config.toml
n_layer = 13
n_head = 8
activation = "tanh_gelu"
norm = "layernorm"
parallel_block = false
init = "normal"
init_std_qkv = 0.0266
init_std_up = 0.0266
lr = 0.000845
weight_decay = 0.53
warmup_steps = 223
schedule = "wsd"
final_lr_fraction = 0.0
steps = 6872
MLP neurons of a small language model. Each row is named by its layer, matrix (up: input weights) and neuron, and shows model dimensions 170-340. Each number is 500 + 50 x the weight over its row's rms, rounded and kept within 0 to 999. Numbers have three digits each.
A block is one neuron, or neurons of one layer that tend to fire together. After each block is what it responds to, as a language model described it from the Wikipedia text at the highest values.

L8.up132:489486492503542501568495462476488435486487543531472560518515598529505503460428453541436471499512442473429564501502435429544527510513434477555555551467439470506461491446588521448534472449523498572557591545491462482495458534432477565507536491484489437527472575504446538475538536508507551465534516523424499465398432488487428522547558367472432482522541484509455580471523579510547506497477445487442454454456375456621455570526584551507513449488497461525536492538545549517476490468502514411583534484463505496506509504562
L8.up499:509528511582555536538504438534509521528454486609482443504575508407534495532560584531451484514562524514478608497631536484520522559477505488461606462448391497500498476399551587455465451494472561465505553531407488460461519527444541521458472453457417430566435558504429451500518568548511502454515513553514526443441471462542422561570535555475451496476521526543472488427564516464492543519537483542415493520479508533543470512476516532527509449556474599499449426511537577569507513490497483504472502453533533379444507452451
L8.up915:434425475547482527517492515440444408553540460471513482599536400488597437554500385442513475521519398518473475503478473497498501551563429423455484638557474606417546500447559490496528494478450415524455527571526470440512625495500493523511543517505492458502541558461429503467447441492549486478603543523617474410447487457527435561531580517525444585560515545565561483520500470561596515534460536525514495579493532513553493538442494517510547366539519465513419471550460564485469392479592485405494471412507519489451551500502
L8.up1911:480558482474505467493430443499420448543552479497570447393479421479535444541489510484494524486569431446468545412488519568508536500473455484482588456481523459467473472484624615443452554539428579430458618586534420486453427506321517507485558517539599495494415532535439508489482515459534468429545633496468529461464421442522502486580522516500436559572421427542516507383515425511551545506490427534486525516480506343483499487441509505488482472405474465520509533620575564421508505519458545433528490491546538458480482424541
Description: Year and date tokens

L8.up121:550495496438459591508457423507468483441548607494479431507453461461540461589479519516578544555512465496495562422425455533535568497442492544449467488553435510452468597424429508494467580398508523485554550522467448505414505478328446460416500572469488513456487401524479502473558421492494493514513496446503446484445509559457534486494577401473563427490523522487453459534481475460544475543441588572441443563517458542471452431584548567606497490539514453533541527481501468530550533617524443445525461423485401487462551546401
L8.up322:543454439421513541456440452448449544538478570597503479471529459463510465407472565502473559490495546422417507519457472478561473465519473544510563479466422507498420523484457513571484556540452496483568514472485422498463407468489538536426509517484480473574490521507500451501398505523517623436513511499535473560467528429542503480564469414517530426573499407549517410446511508512490482588505496578295468472510529498505423496545499583598453665557459471518600545550563419432544524601517488524564494498468509520514584540364
L8.up757:559545493425424528540547521448507446591550633588431543489420479567518440517509550626501456534480472418484532556422465475520549513516462510468578533502456546507480613521488513555538505530519489534522486424443479496618592466507450541469456489517573592447528545560546518445419473601486593565430561464534474466527402481498466591535482420419526481464490453447515475442495498596433574517527571565505469537467521562454400526569557545499526517496490415460548471528498406499576503531565498397547419430567458556503461487455
L8.up953:542560460463475496556491507532499469497567457521506587561473554544582457440518511493540471426480467502540528507476405604548439496527419447480412468481499540417479601512600505516471559506478485374539543568456520476495553450549469480460502475481462584584496509403558501504529492573484513535416478492490491505465487498464472474503607418404416468457598472426475571382442473556491474546553548504475464578430527650480476554470478536527479500619479448542547552489539490410515470484586473455579512459490441476472439511522
Description: Table row starts

L10.up1941:525520304562427509526508385489568449522478495460539405541482502458510524524585605672453550431568485494507428562561468477459496491484519526531561529565549500458498523495549597586490545559556481502479483593484505443484446577456491497578479462509543451493510479494440529525466552516537563504514438502508490482459485510449511532431562547357527522465522411466516453499445434425482460534475462497465516485471511444415522490541462549469475498577507452524382442586617506555532498530438520499540477487559557535458629480505
Description: Heading equals and plurals

L5.up138:421506468473407477432442488645478432584620580546581479513474476485476503487501514465549503486395546545419421522598700459503408507461460487495589457576431504452568489521556480488463501467532539492555510605528415443529511556499583480509502523544439426515535506522443481517454467564506561386523515577473498554411472473401499431445480448561511511484576487546403537391495613530585503534555471435500495520530474451470476481485506494480464534453547505512494505522520543476572552460377476574465422556435480452535509474418
L5.up200:512537470480524491501490520574466410550517448573482399425470446557440524520550484519449543402589548625487455517539498534508415530512425453469506425633458506467502536499588535433388502550535474471595508519539446507468538551564575500584479467481495544465510532448520521423517528479477523421550476461412542538557484433475469425443446481437500497410524524527386442438484563486448573501524489508532504521467427502515534451591522585450501469499415488476457553539534553436435494574514486488560512450546555510578498411445
L5.up212:525468515468436518453537509558506518578539578508448613507494432483530401528480542461475536441513563592387536523539559507527532522491437494519521468502517479421511535535538505503525476532469507416501513586486504508589619549455454501525486440504413536490517530496454461478434483527542564443570526517424443559373477518460471488519477457550532521468587508463485589467523564539566469547604452444515449499512530495446559478430506502477478510514568496494499532512582594455499529493457478507490450490453533438446500441403
L5.up396:508467555513571516499539497498517480467514577462431564509481433516459523508481455535532584449522534470420465444544564568477556506493506522434460471500464469431505485414468462516496530498499474501430552558492487490556540579505487448579476509576470464499545526486464491463490499545556618469370518478559543536359479476450479496465501487511491554505423449545483456430449517469442482620519515519535473467520453491481559509587509592480449499500511499441514465468534456511515555431373481503513458464408493447470502505472
L5.up612:577436505527497547532523515544476502643500550517500393523456501472463493549521504538552620500487588554513448477552566506536527611497426465475504482466456585434536563494473500507471496529504512462541567532507455574554589436584485465543442513429456499497580405491491489514523455483532558428518491480531525524443483483433506463466476461533617479492570424467410593420487589551532527505529465471547452507459461517486441543450512488483551503513492530508503493482522514475439532512433498518475429499515483475507498480370
L5.up795:542429459533482502498444474523473549553512531498502492507455435524453576525529423527581564516580523534359402454479492475566498622537474560431508376486441502486522464426445463483474464477455462365618545429520514579406566459444573556507447484503567482579389544513557424451479498524503511512495527458477551546462489399484449482457510415466570467572521484459471522375538529583474495487538491496390480637421365459540472532499553515539497487543475564426508516391508479465497496531575496430492435508501502477524413581436
L5.up1107:411439497509450436454565445524454450592471557502497442459519509512510409466459424481428512429514456490499404471530539645588430591445521492498533520608405523458465521512582446518379533504585473443530493694529494410551541522544540477612509423508511538511510493492544546509456536529525521481554507593534541467519510509491551447546531461477489422510532507585465513491486557503506495489512518454447543475469474485491516454584537563499459482575432508458364445568564513459474502524444483458547447588525564498452506461540
L5.up1134:421480419545454533556482488525486436496442487541466550584512486572462489497545421524496442444471478472461493510498460427558430468500472523488574543486433440409475462501486481482422545486414429484464593500415427510450483430474469618537571388517529587517430484486538495465505435551524461436525484569488592416522463459486497494480473430526536374497448480596574508480580484485500505536455496541454410524450451419506511460450447509499484501560408481503447560467597513490520504520560398427503528424499502455482435484444
L5.up1415:528499485450476453518504488469452499542501497592524522468466477473503462516535549492502498484568503548447503411484516527531544573484520521481476487501418536508589500444480467460393478432523481523461579594486476496529559505485396521491560434579518498519543519519501517439457472491511548459427535503535535505432461415500478365491482469542549498517464501530482499458554498615462549501491443443516428545420454549455566469460417492547509476436494557509489542527572575543458435530439388472444353522549561428647413508451
L5.up1437:528504502605469462505541484531442470492455462493523480526506411478477400506516495453554544445534537511370451511529513523568368538461494472561497510566460509443501508527463440533468513580510568520532612518457518477579482543510503556500503534505519487540482524460394483543477442535520652393525556505483510531506414478418394456466478422505575504527531497535464463416482510464656552529510492536494510552415488508451545569474485566545473508597465487515452493507541546419567509503436395463507401513542658539538497553398
L5.up1490:450418513494575487473504435527521430579537561559447443441518463517494473559532587510511553470474543649484429511499560585537472540453450523479453472528433554459514520449504494490344469503561473555599541538452481459440576550544495462595534447482516500459560485523503549436556525586555527522550584491487513517493555506516483428489473457462441462368560490611539534427477575489413521511559569433514486455440508464474525474582543568514501474545522491493451542569510574466459478623438542517473478474506508463476502459536
L5.up1568:555418464478504480445517503577557467511462587600423442528431530506535482556518503468512523493480513554472458385549472511561461513368408469485567512522519544391504547520539489509466511508448420469550612496451486450646573474537459504453558425569556522485473498474429560442450515527545525544395535500405470538522433512477487480472462417532610607456590509500484529374455566551423496578676543525404459532501507593468546520482512506454503518496439460482542491509473514473462526493509508494482520464510485524493477505478
L5.up1717:509494504507525356497459470588494490554575497453395465516471411505552436482558472395537551535509564549476432480472520526521491436523509545418571502537380525371497576532513469451512431540551537425428540624553453538456523519477517506483542532457602492563534472437468487487484476583460508512468507476571519460489568485398444463562357473522463323512482499479503535415491449595537489464455439487492532535547502545490476405427506513525494486529526536520458490402572521532443553484526473517540460429540539489550458638416
L5.up1718:494532447514489540522395456460502507539498529495469508483498447490541455506520483506528436472567541497564562548442471480509490513449567452425535480506434651415542514489538492465537462534490439498525546544460460513630521521456444559498458452493595584544523477498471462468503434474569551422492501502592560490470448458450440498393516419526578497561480481429400575505513490595524548482505512508453488458442481527539318588468475518503518486422487513460481501485532525526519488471582455508492507506583446452535489553409
L5.up1745:450483443477494475530448548498475491509525413514448406503491382475438587536538429524496454477468355530462421393414471521577549586397529491541553539455387510520524450514535463490414521521531453485469659538558499460523500393542536499548543498528512573466479508492479488525470376542525500462588543462619594509557536562488476494450443498512484473504484513543564543479519383524475521428516509515433481554348455477531516552441383561554499565552508501478436546441543560506575535447634445309487462484479578427593544546396
L5.up2042:455508494468505548513571358549506438557511598425451482491496534541517500488535515487539481432485477471488453547533550548497509545526560500493580484533507493435579535492480490462489469496529549519525500539517419508590526576484495481518409531350514564513485497497510544507504450546466517543540537471402527593460470515432526492403502378482602508498476447464480489502479567534543511519579465442585411491527468483446575476565536535562517544448547485477536533523513516504500541443432480560562470354440528444479570540458
Description: Wiki heading closing equals

L5.up269:482431557539460497476393424554457513553532499595469497539516555613471427515474406500517469449537523462513500448475456499465416467468484524429547486469495511453535468448533591517494465551484539395559551541479547429635459474494500545538542475496552530614452462500455472441510510552498538421546590658479477464437479457518401503523545523463470506543446428548527453451529553482571607495607515543448472499410468481573557603499400617553483455458468548563408433457582566520514439522476516498511467451566580447493549407574
L5.up284:507475423549504520492486399564524542535559533463537453458510526561510486504482545460467558471509552552439530479554552538588487563400288459427608464587448435454511585482577655526452451495380526553583515513439486458589441516452477490472534425547527475559440526402468507507450510516547454454496516488413523475484567431480453516346488538540536471525457438480556521484526541523551456477476466543465506483484539518529528498576468621482444395500462530592475547495484578488528489510598553497580533545472524464461469465523
L5.up487:541403571421509478487580428462471530519468449539474459467517510459515467514463532459509544518383467450366515483437532503543448633498521530488527468523526537488501505473495513436423458467554404494481565566530470485546533483460464511507606479488437545543505557553424515470459528527557499451527524526575420585461472540420422454521515512502546452503442578570538572486514477502409470481482431418526439497490421490447465477467582510514492460428415536467483533492493648548570508476381456492487398502527539502583512515499
L5.up527:520535518497540584441435459456547458591508568554639460468545510578510474508581461494439501494551449434499522560506487526464482532456499612351601528522436513580513524473560514432497438475509537376559596511461438492439455528476510506428569482475424540507490592474481569497468433554522517516603498490424429415504390395473485508465554528480512467466508562441571450495551618485518494499526465516383554469444564470535530542498500521513476351490555493507490464536499506477534471524588552533545513427545527396558529458561
L5.up557:561513429573409429548490493511532497394466433474490435581523497518506487523496431539564482457625580457437437513411536539622458528536447493432560450501398432458515476486478444498483496493504566446469501552586372441506474518483610479585386520570533544478494540525490440527581427549551606528534603583490459404528442568489490412487581464470513521477477509482521509493530552536511571515483492499466382525471400515441520628462560559496459486568553493465470534382457481452515517511492433469570439448604514479652501514481
L5.up765:535511438489503493534530396496521497536551575557455464476489481501441491629507479599572429466499458547493536426476485489550379529508442560494583487522307573444531538435485454506492424446512470542509507486508511447575461511573465454537576538544511607471535438464481465464550458505591521576542620490508450550488462512505508456468552456489538494422546434523582561518468540502536489501587539489486410511534442573494476600577477461512484523512519457552588497479553472569450444572512520485533496402535488544480519467475
L5.up1092:463477457470553535550508532471514417555499536575458377524463472608527510548555510499511524505444517486456499461516532579581511519391540531415530480516411532464473529478533467543485473583370553482507574482416503526587556456500602470422534473420554510497501558492450553527527533496568517445497514457492542550526495514475538457416493471413486465529508592519587497520502565533403478583561585474468504510426509607517597482526543609546475440464541484494488572524467573433467475497558569447539509496519481506437514513509
L5.up1147:480502476526509607492425424597524524538400499492427435439495454477528494571481533530428450440489511501428537430531489535522539505515413422418548553508424495549527486487578534481448515522394491441479548466473469506574550456454548568539520415545462589476376437459438501404488489537515461566550590524488439440531534369496577471433498414558472557449534537509525521507542484592487484457458513510422449479376432491480397548483610476497509484473570504481509550506574526581574510520488553517543495416609464516632539486553
L5.up1419:485491398476558519563513473545538532494528553614462389573437488429494457516573456513451426488642540477460547463508490509545516553501487545471457530498485533395565592500434500459519436429524521473447559571473546460532541424582476455493621446422499537454441391482458558516474531413459497538502524475494425516504487469510490463441514525470533537501556525413569515384528531466434534513535484561484546547457445572531599603418485468491561507614624633566494479467447631465433348562558574515575570513484469484496520548478
L5.up1537:502485428578418416520501463551473523459495460502573464410474398493431425517554490432631466501508541504448488524491528449486545520401505502427551550456518634366460468515498449499484524463515527452512599540465474573430468461529508514562457520461508510537409516460445569552495418498530500487573440508524493515499493532493476486549535450468493423516408450502468466506529443528511506562502578492445525544395520530541440511459504499453491512574478575455519436414479563486503567440539430511504553493426520479544448435444
L5.up1553:547503498445473547482437477548547544499486558535511463494450456642515437490507437514570515526539514515461421413474482485489581528483494488549600505573488528357488482533480518537483517489425524538592543497474533507612495484437458491556436469474533505468510501404410513528479477476555495532531596499466482555506414477476471544494535501402526499507468480489588469449453523453606420481621476468409510497523505521467522593446456565473522495456443555561489533431469561495485504515531469495529540518523502481576521497460
L5.up1625:484450478594516477493485488536501560409560478520512484532518488579526485561534501472548498497444464455516479497490454461480457491525479565503441506497496478544520415501473465555540535479432526530444547469456523535479424493516544453522478464448594515515470531465444526472468454506492461574498513644538565452558387528438482475439546439501572433491459501515563520483535477576495470476562556409546464530471453532476528507367517538516556496493433461556410668481536508466489551500548373354484502454395623564525476526496
L5.up1751:424489508510513481545451460511462507557491599516578478509498451619510521542530501531507579454553516563435497488545477460485475554523445503534569499591471440528503491472507607510498570479467441455599509562490544497511498556444501546483550430499548495509431472460532522535464520554483437479515559505503558466509521355472510487422530489499470529446460469575465529456515546512437511530505522440404450499486554458509434540531606532527497460445475423450458480494502522515456440504468553569548535433489522516607580479591
L5.up1890:590462410571532484519477518465527498505478494578383401490416463523467466515489502483477457461494495504449477530477497584570568577550459570397568469521453472500502465468519438548459430463521560541452568554501532477581458490394519380495489395457498540527501588468429442467469490524555411566537552491523444541517453494470520486448527522519564507553428514543536575505512577513503499494521531465538429474465442592536585528539464517463491458388527549438490562506482454464471481500462433480632412478528496475565492492544
L5.up1941:536512498599481493561571472513429452512481456467509482575464389557474451589473527533557486449519526579492412516475472531500488510607445505470554523489383489491500442489516510471513473470508574543468535512477388475507459456553473496475511423483562550564524484503476482499489450561556596538534547569536573436450476485395511493407447502468585509470484540553520496451537523498575515544471491466517451548414395472452566580441507516470529461556501529510429603490580475431506470589465393466426454419491557500564482499520
L5.up2023:510522586540495474516532398464434529516473558549486469447482476547495484499555461470601512501508550490396391505466582566483474638546540516520489593502478572523510479480497443507437462430533463485502510647540548555608516557563617543531529438480481472569485443531438474563512487546519487485508533460520497511419467441421444453438543419486533543569465508517416448445537586557525581515495470454480491527520415531524526435377513477513511457450512589475411468486443473475560526497463391514533410524486562500508485554436
Description: Years and clause links

L10.up1483:583475464401306534506501497514400433562508590374506558494466474613505484436515427550472554455551542467489463467469440415539516480434503493424494522593617531535587548508388565581462433440420498556584520573529543461521563482496540568552480430551554441509461512512550452587400379509551490445475420489549556516442521589421476441475472474409594445541455459524419499378506523489542542503495528476366525534551467521472428528447468534522521553549513544558474564559435519519418551539473516476491565481484485501474494523497
Description: Structural line breaks

L8.up205:485377482446486491464449334587466529465541502499552444527489520439494445554616630576476482448512527405420419501535524556497453516575451458525489526547429517489448498455544621476575521478443462491391461570534498489522503506517523519586507526576441504512425538399477452479480559471488453491495545477456431397519521430479457466491548492489464479467589477480545449441478613518493565596576551484534497488486463549426551558487521549433492538505525507549443479536598628440506515516535515540546481434556458439411512472602
L8.up850:475521365535475458503514438573529382527574445548410473367550434479536494502638524513514531566590523473514493486360495586533548460514470493495504501470525554447465541512553558551437538535588542447560580535591510553421465605541591509488564401394439576455552545491472571555525424504497497493470500458563548474472540501495558457473446387424500516569447536516489463392467472549509478468473512458410474569473544581523441359540507507503487540560481415473472507479564566450452579518563582466513345478549483432542560516483
L8.up1131:409433491570407448506550428493479493446527465514567406407544612552408414460429588516448604557491489483456530486477537558614514562536336457479486547541472464492499574525547594515491499484571509413607492625609503490507514554499513443541598428511508477525552473480545586519449472477517509489487521426489463493494466484491495410404507465332487461624540430570490512475502561503385525527514537468497446476516519469520513500552453522544523487564527524620485447520530442415458477597397484500538514519516485523472530420534
L8.up1384:411555520561431431495343545491619508556496511562521477456506505533448488490536501484570426456562522553467440495479511499509424492551439450477464472485501497484454461525485469523433514556505594437546528440478526476501621539588514533597449409403527548465449438485566439508450424567552530369549504466570612522464384479477552560613596463499508481573517476578414481405461472579563583537468483522396531538425493549550459459508540520633480540580447482453418505517556446353496496436549429408506493526473553534501584451444
Description: Closing heading equals signs

L5.up11:523501532593516478520480516540481516567551512462463602450446447593450410577565523537481485530433470552495514425437496520563499512552529539538521476483481469525542540455488530462443498488420328538495586471484513453501532505460421536452585381476548519478498478431536608425511447471559515530470531621557538411465614487516453487498467462536508505411507434504468512386501476510520498564545485469464429614445536521486431520543521463505543501504513506573544500458561547595458499506529526436446526367591489513558527500516
L5.up119:428478550587521573515491549554470442623544499458553612573437399510468467602517493540525530484508537530492492490558487524470449492485410452518455492538466511466491603531503485424531507497443514538465519542488479520552474517525465528592479465504449615453454502448478457475533423590486557460564550518457536489470523516571445557490511518505596529426446457517443549466494509451583508496515565471504408523282444472560507582493443558484560474566545456518500439552596494478521558498561487511546535465479493467464597472562
L5.up216:536477461501338551525379470528514529460520540428557640507491468491450483534533433523443439459506527450480486497479435407491453468605451547553480478548524516560520445490494478483522491477391444495490459445458525513478482609452460498484455471448523539488477487425560526417542417496498500442521463485406506493493580447458394523453499444462530460509490433530445549539490465558587504506537525427447403525501497516465456535544502551459488463518461530593510487557525446497482541535522587448567474463493517451483496499522
L5.up417:512540421492256517510449418597487497458499550450537510489491427427459430543525583499492504466369481567555483498505494488574496480525497519544407487561425551438520502479543443452450464504345429506516488607528512524469549589399457489489470425425599512515400484533467559519471453554523575404534434513516471536481528553484479556457453475503571524493458466491493515395524430545594541543475521455438450548396512433483470502548495545501456529544527430538459522590515451504539553553539537525540513525518424474494550546479
L5.up494:499455505460384520505492373532527455685538586464572444474466541472539498542569413453549490390511450543477477524558537463556501528572479523465516539524458483403473583464484577464470479519487489439485499583484498437535555562476568559606575516446465478544479439375511423531463481548559487549469491464510505551450530474444371502398529516484576534493476515527515497478461484552546574540583481578470482542477420502512465570544438503502462528469450476475485393559586504446488483548534512594549356540575534445506652499563
L5.up528:502497395551394510521490504545474484620451577484520499464531495496483416556561491540511509476441495554498596483510485505533511528511513559530479517488513536527641571483486528514499528469310507450527504517501473574481563510456457521502503422433466570543380550425578461444477392442538515511495399551393511487463500454487440508525562434534507544485488443494492585389532511500560527546527473447565476650473483523494517523500476501500437502606466484503521446456508438536457532604484547526579486467509504531532515406506
L5.up633:461444531515425553538481492564415490525515596420435504511425504475433525597529522572473537465524396557517495444507512554582513495451498506530512566567369483597498486466474535498564470416424451567387523539450449529480420485514474460379517470465515544487520516535443377477496465526420553427471491441502533410467470499564434533390597517470602581369560456599479549539575481485555457531435492472494479483499487504564492575481432491493501536545505544562566521567533469431465523544531478524555484495512551551514586463511
L5.up677:463481507532392577538539416538502538662539647512512613479522444483489445529495523573491472472488435516488492418470425458530511498536495522565480447495529557556528482463475573470473490424496405461477520513372587585551534547453356574508486404527585586536442544446574528508502456508543564531514493581498502463312480398600478526532432422462593520452480436521482509448563550541592477580572481476496456585485467493416508554495539486509463503442443597483563508597542539511520519550487528514542418482527503488464476520521
L5.up736:532483429472466515545472472529551501622578509451483526477449509526430441527582477484564459398533508501468454483496473514616552521535534505539455455592407494486515542462533506458421491477470419564488562575450466514555514438432513463571527434426522515492440489468496497520487453540548553540539509507475592492472426497465420502470526534521440526497451496509395469451550461473517559529519423541449503565490353562505523585522434491469547505397435533540441417526610506466535474519547552456551391515553555456521593515537
L5.up937:579554519540354606533391484466498482498508531442481567517468424487470503544532481621449438447465487514535459488505481479551519501591479538551502525481451529497485433485451485503519503547383440470430514520498417529599498521430480543515481435493553567517431509450492504468507355494531511479541495509522490510444579403485399522466489444511571509506454526411409509446494441646624612532477561485436409539425450469482471599505380532514472501562484499439473435497488444448496512493523502491565456485477519527466543571479
L5.up1000:441544554560453632495530513427468455536460559445576561524418460485479513576452412558447402426499496495505471534560467496473520515527473498475510464535497527554509503507445562500554427498413415519363524477474544458616415453495508481580439526478403528489482483452524424515492443591526551509459497542497480528422537381518454565467547495528576415490501500550500552553449416437488528456491503458471499450447415509602544601546456517531512461484505407517391526465572432566495496532585464463577528514449472513521554541547
L5.up1029:569469427497446570555403571475477496556471599495457578514441439510482570607589518543515452518518493589463576472615499392512510444559445511495579525483483537481433609491430482506598437576489455451409520518503434461475542507468457503491510513453535578502512470436495538472496501519572483541567444494470585480550552509550465440459506459456499500460477505493624545488449451608540542529464504526562518583437443462547501565499533496472495500625437538501510487486492490555442445509584595478525510433512500404618609546460
L5.up1098:498566448603363571557439476551512552480571565433526605544500486533423427581549558605577479495526493541506542451389469492506502447561483543601508494465507529514577456481469507509533488470466476544500531497483466533582456485385568466482426386433632602485450403444517493385494409487490502545493447576426559497538523478553426503479538454492582521469500441486408536518529455593611530552529576456513478581509490517417367587518425503434535484470495509565536555508573458465468554500497472488471474446541540535503430481463
L5.up1204:450521376509541544570444488512469493493454494511416570500469460490378471527580532465407512450429537547421611458508513438593554512465443534440442449439537536472484528548406507493526535581465485450378547492471562444540490455492466621571550461501564616514479467424501455521509468535493520457403499459526508543500519445507391496455479523532601442534444430545494557449525513490503603530520515601480509509465471456540407578501501479467537506521520525506520455401512531519565482564528383461472541415452473438516542519508
L5.up1237:485488435537460555584456443577537506499537555448538524441400459474457495523530520528503467432403528515429584519488477488462536470474378540585427434506448604497571565501528595462493527552368540505499501450486495616477522547451581558565513499412480556503394375396508540500516533539610477419547477520551503517480538447514449527431409427464476575469486454601470487449483408522512578573524453553444395630459504433495438551591519468538500498506470445576530459570572499475583423545560483490608513432575558442502474540609
L5.up1936:477474351459477475503413408528531493478445537500535474468454420481451514566487464570504567497461550603400528435495522551595509526508522513512439505549358474464435488498473478507481523455489527514476501594468450499439613486470481530495537388559611537481397417533600550505515473497480556497421404437444526473544520497500434491489465454523466426446487513569439557373491520514519498485448539522492485563428488478525480477540513525539509504551506515493543551557558471454497512505566572514588467404449557371544442542508
Description: Table cell delimiters